config = dict(
    num_hidden_layers=11,
    hidden_size=384,
    num_attention_heads=6,
    num_key_value_heads=6,
    head_dim=64,
    intermediate_size=768,
    vocab_size=16753,
    hidden_act='silu',
    norm='layernorm',
    norm_place='pre',
    norm_eps=1e-05,
    positions='learned',
    qk_norm=False,
    attn_scale=0.125,
    bias='all',
    tie_word_embeddings=False,
    parallel_block=True,
    init='normal',
    init_std_qkv=0.0435,
    init_std_o=0.0,
    init_std_up=0.0435,
    init_std_down=0.0,
    optimizer='muon',
    learning_rate=0.00933,
    lr_mult_o=2.0,
    lr_mult_down=2.0,
    beta1=0.93,
    lr_head=0.00591,
    max_grad_norm=1.0,
    warmup_steps=200,
    schedule='wsd',
    decay_fraction=0.657,
    decay_shape='linear',
    final_lr_fraction=0.02,
    batch_tokens=131072,
    max_seq_len=1024,
    doc_mask=True,
    train_tokens=1404000000,
    max_steps=10712,
    dataset='wikipedia_en',
)
MLP neurons of a small language model. Each row is named by its layer, matrix (up: input weights) and neuron, and shows model dimensions 144-335. Each number is 500 + 40 x the weight over its row's rms, rounded and kept within 0 to 999. Numbers have three digits each.
After each neuron's rows, "fires on" lists the tokens most often at its 100 highest values on Wikipedia text that the model never trained on.

L6.up156:486492472430475524499529505535572511487531525529515485475492503431503590597496507482494510423543506501474485497469458545406435499561521531460501446527536517510535479396482432460517466536457444548552476538492535466530499526547480501530553569550497469469535518518530500478532527453513480526489525547503506466518540515620486540512501523470465523510442537415581517461531455477520488526488506488515516497527528532470468542542477498568557497511465456450495501538485473479487498490461486581483487460511521463488481476593451484490414451522506401530497506536518486499471463532508470478
fires on: "20", " in", " In", "19", " "

L6.up248:547506445461484415517475541506577493452494457551488488515593514558444463540475506392521491485532503495504566475478527505473450549473475491518507439450524546535500506581529502454493488480561516433503464480535484453488500529486484479525519495525527451518511506488448516482509502483490454500490550528451438542590559512432447546560523531562541499522530474490527516540447518547532495597503454433457509512463469552500544514553477459474563511508473495526514446581500472374468525523522618532486464493499502448571482501492539523522496500542516501504461525484410459499480476560439516480
fires on: " the", " in", " not", " to", " High", " "

L7.up444:529499555484522535533476475458445551521508471563499530456506544550523524460517591421545477499544550467497494507456469477462457493531519517512529506443556527543475523488533509513530473600453539546533523547484399468460464528398487521538525467462491442482540491535488492481505480455552481571516473481421546490464461499492501434533499524498568525462489492514511523514600501496502418441482553517542523475461511542432496542486521482579521561541484517437503538489501512518485515449540468423451460499519521457413494467537529392474537469503559499457511550447496518547527483479454434429
fires on: " of", ",", "st", " and"

L7.up756:526510582513414553536525518487546436513543504463511526544511505488459582479458461541526566500524525593500546542540550628442507513564480537481559524548467506554549430492470483505528471541395476457462501542527496555498404465495423513456493542493503511498488526517489494531534521478523526403443537530469604480504542422526446434472498482560465509495431456519530532521504532526437568489521490457405501551501534514464472492487474518570522507485460520455528513470570494414419452494472619636517501508501484501442541468500477483513492465589469523505529501497448530513437517392497519461
fires on: " the", " its", " \"", "-", " as", " called"

L6.up689:556466513461552435559467525479539459539470508474455444617477459512525516490494509523522501525598521637473515469459453536542456462483528459522564503501550575503573476513527509435452532476473514489449530523480522407496456577546472544515524517462490422503466555494435464517498565471552481457539497469448495508429526438472514530537518500448459474543475553487447481512445511538537475485502551480512483529517465548501427456562479478469513557499509531498472541579481452529468587523519525505544485497475551434472438513484509495477575514456488464601504492499530507500525492483442573479
fires on: " in", " of", " (", " ."

L5.up636:529480513456479515553535504501512553560510458469532448491423459531528504526488516500473506452520515449536502551492566497494541486505520408522526554554532452434528439442571476502529430490505531555471529511526471556476538516504560497522495471482416473494460500508529504481483476517464531510560538548489555519484540515532526478479515526509400543510494543510504523463556526429462485466523478497529518542501478507485523413537499535481440496529543483477463502551534507620464469429500556430495499507536472471525563476617481510522573500499504429542500533473458507468536456548553454537
fires on: ".\n", " |\n\n", "\n", ").\n"

L5.up196:455480477530598547459560498507528540481506511479531497448402479483518561495521523490520494489586538477460506495506517494495530508539471477502449491543489503468541516473479519488558411584498491497551571523494423420522594493418445505515535526505479437526510514508539501559483520438525446504510528529481487518426484476505510443490528473574494487538479444460554481610440471492485513541473557496553581447436530470436481546571465496542469500536473476471428554519498515439485506477495516542481521516524451484541501495500497564482510502516534457552485634531547460487477465435476491507
fires on: "20", "18", "19", "15", "17"

L6.up58:459482521467514471541459512551521489487435481514443486529433543441490517509511523531485544565504538458442495509597521512476513475541455488528523499509511495438479478489445438502491534593466475528484505493516465509489437475497551558514551521517434469445471440474486521541450470488503509563534527464466558469440487480504421512484533552494558459522514450470471555432634528518403488495508516482508484461491587473582490499522557541504522452563482492501473473527500403475440582491471481509479526540512518494521529562439477514478441470505374468521540478567490478586518517484458487453
fires on: " was", " is", " now", " of", " considered"

L7.up2:561467534473489537491474460526442459478533566479561509463456460518502415548481522419524475410483518423458478479431463594394489530536494554516476474487491503512496481473562481464560513547477456619452512525411520485565528515548498475512523492446507537487546513559431513483548557534466516501448556442472525505523446493496403545501474549479504563452489484536498437534488470551494453487537538480490447534410484565549565552452434438530491482486506494544496431489444527523412539511488522488532477540532516480510359503529481492496578468500567465574500525460444549520468524518531468486
fires on: ",", " January"

L6.up162:466422475473507529539531505477449510480523542482520523518464550525514586501510545535509469550561550545548465465450548562497506457488524541491552557490502452443440406507465503522480412465512464535430505536534482554537533534467508449520530454562497455486560534476508485498527586530512396491408559488441551555447548545454580446471435405491515482460467455466415556502535455546472502547481492441502474482508525518508538485451424471501450495507490556532483527535534550488467545505453472526592513535551517539437558537462524513540481485519492587558471490612469531481478538488495461524
fires on: " |", ";", " "

L7.up175:572463447519503544559510505480484535534559512553471499519518488498516484494441529510458505523490497475489463522488498503461657527531540536527501497455505536471477468464479533486480481527464459493416464605413469495522464456553545465487535516492558600506477489506508574559507539493442555418477491495479520539551491491544492463539441429506506483475501519512499456526475486475481525497459494550478503445434514453437531510508516493496467576540513550466466444559462524484554499485483472506490459528498533473446487500529502518514446519532574514539499518502512554453509524538510419503
fires on: " and", ","

L6.up615:533509438511519514510450538489590573439541443493515506484479563481516478479515496540532539486562481570486520588532449497489507450482512465454516537542540587479480527445616508480515461478530405535519550584498519545458537500540547460509497508532546446487482559467498520497542487481546528496507521424451456466520524483522478457440560438550505525519514516570508525525464438540502543563495532438531479519525473470530512482458528541554464487434409538540443487466478521438460507440477483538581505493561515504456525491483489464538491445525464555574439493578447573509459497482504491496
fires on: "20", " "

L5.up385:533590526573452464433522519554477568438533494541525515452516467458480526530398498487562485517518495436445423493563457465441455589516541508470463531518516486453477484484513425410534545476492551528504512515531557538517468552472482556500470528474452489542564452442458490530522478547525534488486506518471496450406478488541516502511545511576544446479552509551574501533550595463529526484476537521501455421477466484577503431497529517518505522534499513499499553531444502547476509464435558454417555534492444469480462496463478516483589496484476517448552461392456458489405535478576519497
fires on: " served", " was", " as", " for", " is", "=="

L7.up82:516498522549505492534534475501525515528477604512482526555463546502489476499580484469468527495521481428504509513459477547449568494540437519539520543437482568495506364483454488552483461484528535537526525526425495486443499524548476446492522456517499550448496531453536516497450510438478488489541517495464480523490485479512515530488435468494534462429459479504471458469572496583486497520529529437479504423363505512562474542482471548514526493530531492554495485418517484469474528492437550478482515463432429560486547455516480458492508521473535416501459509454497561459529535377393556528
fires on: " and", " only", ",", " a", " as", " which"

L7.up50:470468465510522493503470465448516533542540520560489470547516590473491421568486442500459534540561480458488486474530516515454536469513545481527499535461542477514456474478478534459412501515450496479447494489441395455490490534455524523517581506420483496508509504488522385450474458509559483462492564451525534554457437482497545558466533528537425427534513499516500485500443515470503499480464540493527515443479518573556558563506535457505514520540520475471433473489489528546435452515492531453450524503471434485498495561523505474490472509519563430545472435441533552439512521524499511504
fires on: " and", ",", " or", "-l", " "

L5.up55:466581487537444551470520529480490535485484513491485511427437483473523575482451494504565489533527552515419475539451491509516469461455506464456464496544491495477441476485444470427529452487471518431513543521518536528505486489510572530570452579515498518509468542404516468516512469526520467432510449479489572468453529503572580468479507445499479443474535481555507392496584517534457545520470544539541455440552508473539524452546534445507496550461455584508508481507456528497486478437503526601538560558492482535503532450463459579473483452508527521506452526474529497541441533523563497497
fires on: " was", " =\n\n", " is", "==", " ("

L5.up152:540511525492513432529517445442537505389547538527530504528449490506531470525525514515523512479486496462431589495508490427533564549452506487514571554522572473552573521502488496517479524544495474520476517469507521522526564486497437518481451510537478501500566449510532493519539501521505485462478494553408457486527414502548430512508461448504512515547509488498482531545527500443566546453465475515546419446524525528476478569604525498626570512493483485548538472573489519431542534445514549477504511458496442407476512538490497460542571497556498592540526563498474516571447515498506527528
fires on: "|", " for", " of", " |\n\n", ",", " medal"

L6.up531:504454543511495486512518495490465484494461558559560563493537508549428496399490516452456494449481522480448440482487463493532582527474472615586548516468488516508549458462413486492495505541619519565496571553530469508509497445523495419487573551537444475449525502478400488516429455482539478475529496507580541479520544460488545484614492513486509476518521530426481498461471515495534527484554500444579486471485524485521513430483506523536523509484436545548529518538531553511609532502480510489508506514504523472448495512539464512515463575526530381492479463495487490522548421472490538464
fires on: " and", ","

L5.up153:455475527488486602480524441492500494513493624442435498524504588520466514505453533477465357526468569486434477520401508532522508461491553477525538565485508474489538494506414444487523484538498554515572556450485421540561495463532489492520539479555464505460494504445488447514522514532491457512542532468454421466516406446477523461530578561538581536453447514472499482575582510465528537481544525491480460498454537562553442512469529537519516479516423576487463535505475516540472468460447561485539521504474454471528439502474412562550483477458546569479495438470481496517447539438466472475
fires on: ",", "L", " as", "-l", " -"

L6.up101:531479505486513500503523472472533472468441488509552504534514479517460463485524536465551551501469503584547522497530458523495479538541510532484537538400427472479554402481487460517488545485512433526502464532496482463482448521500462531477542563537525470484525548491410513466481479474479468482586495463523561499498503444517477467556527466421572520540482472522448476457555485534514518532612487534512473550531499531501480477490513486573511468527467559523440559573474481544554485569478519469541588495519512478458459491459473546540460483498442454453470510485409489484498444487499514465
fires on: " was", ",", " is", " "

L6.up17:555465513432506543530514481534416491515485519489428456452584558469535507456578476462514507464496514436442517464498496548536470509570486447551523601532503465523492487518579465409508526580451463510491558557520443417468486480480551466512474507477505510510482474551586443475482454501464435554456472431548459546476475489549459560443468500474518489493453523525509495519485537469438473483545456503506503485473439589592482533494522525492451477424476473501543461436473543482447499482490471498438518474453438530511430417544528488474504495572562479421532530501459394485515433514586468463
fires on: " of", ".", " into", " to"

L6.up675:518545524451476532474580488526459573528482529465484474486382524525486531482536544502526462477525484460488491493505534515538560494535485488554606577472436527446583508467461514457452461490502503478430509526488452463568461564509503497435485552548427449555535512496590446509469492455480482459499473504535462545493475516529488506547462515423481475485396490432462525510446532555544511504527398449456501425494460477549501512516537472471484568454496488528456528537498522518432463612395525553480568581497488495477517469518451530541457506536490413536534576547468428508535549425534487459
fires on: " a", " ", " an"

L5.up596:473461446495568539407434519546514463514485547500483460561456507524606545555451497470540497491479568508492555507630466526520404456450523458498575463580510518481496521511470505523500477524535491498428477470479478555505470553498466514462484445476545490554495455519472560526531568462520515422465458529529562505478505539560558537520505476496520506460461543543509523525477540528578544435454459538498504518480549489516473501501539417392499566552547478494474503510457518488519546467533474502515482513454435474521472521515473547479567460521543461544515550510515430500506538449510448413
fires on: " in", " of", " to", " a", " with"

L5.up197:466462442592489499468513517472492498498554469567573369467484500501441510484520448497577486459459517588519523483492417494486556532555502521474468544435537472501561494553504498545514459581542480526539536563519500488529444461521456506523513521492534417534494416507494548535478445542488539481502485485456537430458472407440476495602488462546545514463520498494555463491518551516524487428450542495511547478489502450530559445480564499498520499548448562526536563481452559552451459555521516402500534463519533487466510510488455490511544510557510524503550500448461553522522541514506457465
fires on: " and", " to", " the"

L5.up354:496529498498511482548499435466517491498514386457457572498508499537465533534462505511497534477475504454521487495492439494540467473485446482514488503483509582562534466526528478533516461519468560485452487489503549474522492458492530500513499615465469465478573450521523513475491543599490522546493506521489556462494589512459445393622539541496453537487497478450428567461437498482452495568508519449492430501572577580525498482433522516489391459506486456501570451476490529524523528534495468435487506521501515435490550544463481539558473472500534487514507496561530440539482480558533484568
fires on: " from", "'s", " to", " not"

L6.up609:370485516495502475519555502505479489488490543572485470529549509407569546465523601530493499505556454456440484551465566487486572506501422472488526544532419505435472549514500475529451497405501521493528452549449526407466512451517448537573500514458482492583503527530527495514475460466493443490512529505516516525562484491592463421473459545485430493520514549470566465463486532537471498472507469518538526521538428519501500571537504502526512562483494438490400553560478482483526516499500466542465507502507508458455495411447495525513468544528497414511510457529460501536548501497486524491
fires on: " the", " of", " "

L5.up302:548479537516472505468524490528455505537525533591523479557450440540532523455513532446492521527534536497473442508520487557484484476515489509504443511494435532519583490482495460496459515542547507571454518505575423466438506495513490483518536537495435474528504520461503484561479475486561479501528504437546538465465533457491557502548519499530542475559528436443529413517530531467488552474525464456472467479506505482531492429505526474462514513490530522472512544501476511429540568528535450456562528520474559533436501589463522490544479473584484415502530502480461519473534544466479549494
fires on: " and", " was", " but", " it", " is"

L7.up185:445458511462502517513545456535489408501540451520496400562530497573557497522474478521561562408508543479541460461447582401521412505480495478485504484535501539498451483548468495503541515564549449532481598554520555511545518586462492548496548487483501492523567442506482514490487569518536506470524487443515509459443504497509488557455534423529454474565458485496479529538455541487512476483586466519485444526494487490529566493407531537443535471521594446448478494531501530497447531441517544562517473452516499524558486512422415442500505498528446468458539478464539438535485462602514488503
fires on: " most", " one", " all", "0", " only", " of"

L2.up610:502495498502478508531482486517571605443468513520511519551536510505533583510527559476454547502552501549553452474410446479496541523523459510477513530557488493489487567480471555519487539504469525484450517537502559448496536474498449547472458546501539530497523468553544488518546454506548510504507509546510524524581473483526480528518530469506485522503481440518544413533521495536485498542509522470443427465483500512540563523553484498551488478557518466470542516485511534556509531456527539577477478551393489524486514500470494546512545467572440458493467542480508484430432585480455502557
fires on: " also", ")", ";", "]"

L5.up95:567515446548467503530485511519539493445512464472507453506549496523467499477551454477507508436427468475535511448454495451492531554499503502547551514557518544531453476564547411567509473480564474510514519467510511487474564439527449441494464521518515597549509504498509517479422457575519526516538477477536505503549483448502554514481474454518518506496486484526468481493413493595539476523452417465502501497501577520528453536466493516500471528519488498457487613486552464408494508535555487474444429469540550476587475504598470526579419448487466569486516483540479489462533516514480566502
fires on: " to"

L5.up291:476545564471437503515462471571473500457462470480466451551533477538488520507545466514506530484497587491456521531511521523550479539509553465501548513517497432480524493535520555455512555483499531529459559475445527524496547525447518473499489465489550466504525518533484568519536484501483482495517466510591494472452490530506419528518502487503489499549465575492468538490544583416494541480417485480469448418524448545487525494388574498528480475489516491537499489500485559525531491465548463492531538548550527477531407457440521489492572486502531513498536559437548444504466468485455442548
fires on: " of", " with", " as"

L2.up767:581445538546447542564490511507460574401536492508507450521433570503529472476518488418592590549550550497516483513466490511504499532532580472466509597577500431409473526492481522548529521464466571424459520475527469538486516503548516522489477475524472469585510427540577538495508478502519516489502494553551526513512477479492531469513505471537384418484424540476539546495460457474460536528536473407451451452505509535439516501493525517457427485560583531468501518475503486510468499501504542509517470484474489469509482430504464527517567452550448500555457433527504493502441509495535512532
fires on: ".\n", ").", "\".", ".\"", ";", "\n"

L6.up377:525550498539484459442423516474518428436559522488517385554474476526491466461549512475529555509477577581531494489531478516447512510479510524495498457518476506463513479536543524571506593497529505512534510477453473454519515542415451482495438532466486528485443493501433563448541556449479528476511473486514502491479498475433505524504552468542553453475434474540473552487541528519535511468497487487423485490452504552504517536481587471455507474457496541500458448450485535446506501498511604522492513438486496446534444608474512465519531521532639486526488596535442517410538528511460530503
fires on: " the", " to", " for", " any", " have"

L5.up224:507451570525442531443595557481473486514518492475448424494460506465571475453461575491437469514497443459458432439495461510509585517472494521471521483492501446461553505530526574465495484526505524479495503564527446453467543526469414434486470550532462459414456429462462553443517467430481453497528480543457482451509468514485473451480482506499496500486445533451484521539466465535533536526510521506508548427498508443462519484493514480527542524446445521523480491505485489564473520498553447512600559512503471454456469581468492517530527514543531479506496563525502534486522556545500513466
fires on: ".\n\n", " to", ".\"\n\n", "\".\n\n"

L6.up521:508551449536427431482540496482474474510529426478458482503523536486518550512679486556557508441604566482549392463473514442508459477513524407554469518518427559492526477456506512483531416541518572521443608469505564553514504504467472511566487497447538508514442524560507506461577438479570480517479513543547459514408513542561469539491498527481509481471495457469532562497476469457503521482543563450527466510555527548524516480471539483510465440572557471497452480514528511560499457500457439508505524521526441495542494446492498495477497496480473522444513554552531470558500482464451469453
fires on: " of", " September", " about", " Oct", " October"

L5.up737:452464544526489540470472536445463468564511525470473505578475514589410446509530554509484492464494511439530509473470427426440464514476580525530536508443616515488495492535458584455522489544484532528522567543480542499491509499512508526534524458476492515454575556551525535473498477429463530522478470480546583511495441416552466464511516520555541531521533501508477518482480487503460528478532539450514488516540430553569483514549547493516484545520495501484489547571466535464506447473510524512539484468516468487487401468534523413519534482473510457450493501490495538539432525489466483482
fires on: " of", ","

L6.up297:539484540493505491509529519462510545514481498518439470496495540514547479490521564452461477471466460495436511441456450517494597483485473466440542497464447475433533482482512547491474459526443549490524522531528524502485528511483536487456477519548424430455467471543435478442491493445541396492469520524460512433526422518479462476473478457503520519503438533372433485536493497495476490479459547511509512424518580451437465476484542518532534494519426530483475453543518457497445531462526490426551480499547520506497493595446479506507559450486456498533521559553474542523505465482448462491
fires on: ".\n\n", "\".\n\n", ".\"\n\n"

L5.up686:454544540463485478497472482478497530459499471439568509525535557493468520531468560524525468486539605552552514488443559555481533465541450512473565525473523508509497533531387496515415574482496524542532525531468471527406537494506478459571568473510541482466461585512507522506500463534468481472507514461545515463505492482530463508534559505464556501499512555511561491498474539556480536432547467417546550428532545443498426505488480470556568500507476504451439511499464522483487564488450456443531483493494560466486591450462542539466482496556494553579497490531477442477437478517440479522
fires on: "'s", " the", " on", " were", " Al"

L2.up351:474498522540530531433514523540455512586548535526568505458509528431444553585472511513451564540515510549478443456495519476450493462476489520502461493578490576554462446452515472499514449478540540432498482509562553488462432466546507535483502499468557561500577505443458457481544494425462538533562539471446483507512507451514445541525571455507490506479594542519466535526502469467532512472462464556500510542453506450454400420554519519595496556500511490413530441418566516423440533503567449526531495514498476496511499556553474444581546524494538536494544549476501477458503462487435458485
fires on: " she", " he", " well", " She", " such", "He"

L6.up292:516499451517480519435531553505474465530453542498506578576538480549552483515565582499498516474476493444537508476507476518486492510513525489526542520550564495478501482507535556430511427495494483501506542589457528483475559470456459525574559497489550514516512489469447524506439420500412505503509455489481496480532498451612523506415535504470561479470538485485501603495486614544534461539524517455508458573519526526477490490481486471567439525439473485533513536531571529505478501476412498524557454568549533509531450528488507483485465520555555489491434445534574517414513493459490487510
fires on: " b", "00", " ", "′", " st"

L7.up716:448529502510543502513561514480452501542528505524508465493510458486493494441465550458531503488483479500490483517422462481499512483493534432494476478474464500460522570442545601459516523488427493474560553494569412414461466443471410494527551497450431477478503450519521506475521452480584457489487527480528502460461444483498529514501496482504586533473472591512528455506462475494463525480509536487537583394547495479439597453546572505504536484469475431535458577495458525505526490447532478448578570546455428537459509587500443557471472538496520516535476512493516544527492536529525484533
fires on: ".\n\n", "\".\n\n", ".\"\n\n", " North"

L7.up233:416531543495476478491563523531479530450432452619421484494518579494511451514541522498541487537482508552495478487518509438528508439546458509442581549535487441474495518434538552528464508565525440456489516514517548530523491485527515451530475455513514443569464529603517515514444472566518563566558487461431491445524515531578473478464491464518493504505556497519511520487516522559497510501518467559453526452492463460520456463520512526445503492459528442492475545491488424544524488454457556511481501448492472498575504442412479587478505486486465540534525547539515439461428521447501496449
fires on: " was", " of", "'s", " were", " the", " is"

L2.up41:522518460478486550443549487523559465479463551516453555529504508478448435499468517466561542495446505454511500522519577473445542539524563473463485576524486494484560506483570558495524481429462487403483505543520509533420459572535431495469503481520504466548487538577492509492527408497529511378512458475518574500535427597575549522521501492481477541569532548477542525511456500445483425488468490467506473526547488497439462460476456426478425530489503449456558511583486491475535534480492485561501518487461447502503574364558548561511438486499491439537514476492547456506530435546481474519
fires on: "|", ".\n", "\n", ".\n\n", "-", ";\n"

L5.up518:553638512470507564509504515463582506431515513473481457516463532552413427580547492488495569513458513493430467487440611519543446487500530511555487484576537511524546469433520482483553466511482515534446545481430483440523523468439547417433439567520499500480529554485516545517492480487508467464502489427483484476509435484531519473526528507515585483544391540550474575516509465548493586473473450492465475478523457522488492500478505519465424539486495504484519521552476545447479505498532542525529488566500429507574485468477496475473467513556479480505616435534537537508455520471505530503
fires on: ",", " addition", " after", " as", " to"

L5.up679:470465479536442485443600529410529482456535539504535424476483513571530494503517556503501431526536504460516512458473448500570607433391548528529488450466512471550627435466458463489497477511563505529490549479468475475529490498476481426544487581542452465413480480486490557533502465446485454572462514478524495425456430489527479425477532476538506515579389510398440449438520495508515532485494391413520482548528505470551455492473538514615524474422476561532519496557574468487523485452580507475558521499548454487485437530546486472491520476550507488519511523461526494522507497490480548499
fires on: ","

L6.up486:535508506575528527462589567476560436494509550430532512526558436594504552559562523512500523409552543543468542495486437492470505495481538505515433462481516513439553451509492539466465511536498495497541580552504501519552450483484474469488606510458573536455486467532479532496495550497407452434547486500514505569477462522511512476515457511566516432481500527520463493578450549452466493492519544525486459502499472500489520557483549499466459519537518441488500507540429487538472550510457472517518494488501499486484431521476497461515578535539474495476560469533484587575455559494362476507
fires on: ".", ",", "a", "m", "j", "an"

L7.up351:487570516579459480495481458494544487537468441521504492535526453421570475525527520542496503542534527513399499539531537487437528482455467458467498543537563484478534457454481474454475511509454501458545483490460509543584530471510513501510537526477511608603489467469495486532464435575499562529500452497491531523476456481496531488476438533532529526445494546504449497544520547531553485496549485413480515513462615571454473465477456512509415487443496479468462526520513484511499554472521445509483543487495551502508448547539443548400520481524467561458491457490447534414456511456544492550
fires on: " to", " is", " served", " at", " and"

L7.up743:613563514474534494498502537444511485499466481433501485481492449523498456428451481538479483540466489541514485530509474530435518490508488518460522523482471546544531496480466522499529502559417513438466544509482511442484469537396492528459443535513610507498479498520481502493468541477609477397522440498529468470505505424443436472607546500515510512506456567539462477466495541534486520596525484547486535503487548563475467401446488570484501422508495507503476502515528520541504477520447479490485477535513599423461531527493508441505474449554487533458521590545486427460535492477496500568
fires on: " the", " to", "'s", " its", " on", ";"

L6.up293:459490481483504453525458502436532472498484512451506549521505442594475455526486516533494468519473504562531532485537511468486563496468549530556415464523515462431553482474452449494538562460612503508501506466458492567525483510482544338447489476480453476433542499480528501486483507447545479512545511489486549477429535528538482499498515513419548619573465527478440427480547504485568515534515507462496412533552486543575496470530589501639531437531457491483563509551502495549555476465538537448508514512485509503509507468469545559457529516489470501418469471418460535466485514599477495508
fires on: ",", " later"

L5.up395:486537485516488480421489462552491576488560515566556520496540526581505488367491472410558460433494511481507431457523535488539532516465465478506541448561540488507463477507542517529527489581480522552590509499501447437496524400447520492522590534501481497478529514479500481481425513531493463517558491560483478560507455499604540509468482449469495523479551512456553534469523518567512490465522554464468585447385512478515497466533513579471464537562483527500430571550506463514463454510500461498525491519461490575581499515536509458540513473423464435402545531502507473500518508508512448492
fires on: " to", "or", "and", " into"

L6.up62:478486509537497534433508553513542583427476556578446456446517479565507544463409498500529463511503590516542449470541413451498510479474469448528555516444555468449468463488526494491489464581443497544508463522497499486498494488521511484503558459514512579476537539457465511541507466523523456422549448499476553554534536534551512490507470482491591534460468548476522525502596462557499512450411520499460537564453470445422518476546482541495512572491472490479467527549485538569496487528491434418489467503548458546544509506467483490519530471562583513448566507481562517454470523521551480477
fires on: ",", " and", "),", " others", ":"

L5.up14:463512470542511588532487528500524558581472503507444508467483493545451459470491575434467494507512454456453515507474512583492558530566504521480465585481512491540513486482443577507482505532500478560459501538451461465483519452550368557483521523535436527500427432494516496469525433465498487507504495512591569460484517489512522512447495495521503521591484436409519502536482489571466493508530449454497563471520557497468470477543455388512517549560438420542524507569489472442478533452495513457534487481425486503464490540533526494499456432558400460487499601469477532487505495473551525522
fires on: "19", "20", "18", "17"

L6.up712:516527452501590540608459494483585493531473502510481514491485504503458510468494462444457490467578481572474499513498512533553501436512567502529491544591522539551542571487500507490495458430502490435547473533486489520423540413527485510414443481477524480558507421436469464535545505417478513564527494468528536474569478453499531530450493537495527474476459472564585509487491549561537393513558523474546538462535531449475568533466458426509482526477478438551410537418490497502509524555498468611540563454479508461494543521500480587566566453586503492471453476529502543486493482547417491426
fires on: "19", " ", " of", "18", " from"

L6.up196:478498487466446458460458512381588529508494475505436492467487510536460446510455499576455461507552523496409471497521516506493526501523466489473479522472506505504501529453486587443558476526502503492533417571543501446515529420512508509517437442486476532524449444520520507478534558551470543521524532531494470443462500521587523514505540540466424522528522445458587512506556515533531484467486499445521504440587468542485569520517456457432492522547545458495496538520471476570507492459433578474544579522499492515492526473465502535514568502485513410539567519493525531465570522528555515502
fires on: " ", "19", "20"

L2.up276:481486484545454535467540524525475493450503449528497521537491529518543447504510556486512482492551445484462432409509455408512579550463489485441539583527469511436484561475543535475511476511421540346490513503556499487521500505513401503487508524484513442501447456610504499532497483427541443486489478560486427407526437547557498461512477492466509500488554578386531492471475503476495547525476521503525533432510548517484453524487552501550466533447430547453486521563484434525515541493558489544525493455452471493485483504497506557479529534556434522528442578481487508485499465499471488482
fires on: ".\n\n", "\".\n\n", ".\"\n\n"

L2.up146:519482462451494508507466467504541498418509497445491501500523514490464524473430505531471510481520555486568422510503410553460495472499520535486534453470495505477501474516444477502528427478513513546514548563523524519542529493478521508502503502532487484550519481501457460565522464512535487447492480528508500555441508524589450531556465479468452527499480528449540522536456438523558478481476488472479509467456548509543487502459562505510526448514545550465482491421453523475548515394497382403464475538491493484493523586526464476520420546437499485495554432471534435553530490532526471567
fires on: " |\n", "\n\n", "==", ")\n\n", "19", " |\n\n"

L6.up616:558515484493540476467497418482502518450503475507514508587524503536453592555557503461527477502471492486500504539572491485479532489463556524585588504485494527518579479446490453546499446441428505461506551489545533553508504523444555462468502555501492430484503466534446516490481612528526515460469500426490603499423492459560549508494471539569500424468428540552508543475482471506462503535537474510472502483594462599525543432426517532501421498464507512498536505516511409559474480480517554502447504518506509473492519555484447513472492452533510556491566458507529455489506559422513543550
fires on: " that", " on", " described", " describes"

L6.up480:561514542504507468470488501519557496516557475579499485464495474534536561502491523545535493431503546479559523484479513642526498430575443504481572523474492569499527484481443474447452502498484501469482518558476552475495466492501504495580495536515455538532483500468500460463525526528497451515483508492486474555406550486511561534431543438437533451530422505506568483508597478435515548414457525471558499517535504459523546542638446509424565522552504465523472548499490473507471577468469481552473509450486499497497580441531501477510488495507537468593507527510495488468446540396455434484
fires on: ",", " in", " of", " \"", " over", " as"

L5.up249:537490499530513539524466486513581470431524513513565496456430531500465543487502501494425436526426484511415431504487423509486539488451498514492453514463460492465502490519538436569505459487497548474520575496554520494454529495481460559545564523516478506536469452530454538513502494514488493482567503518457531420449455450511480572536461414494436462533480537388519510480454547482478518476403451527464517490509604509471606461515477520570574514477530517541509513564537467439473526434485500455508498449456487499485454551512540411548522518450461604530552478493421474544516509518473490522
fires on: "\n\n", ")\n\n", " |\n\n"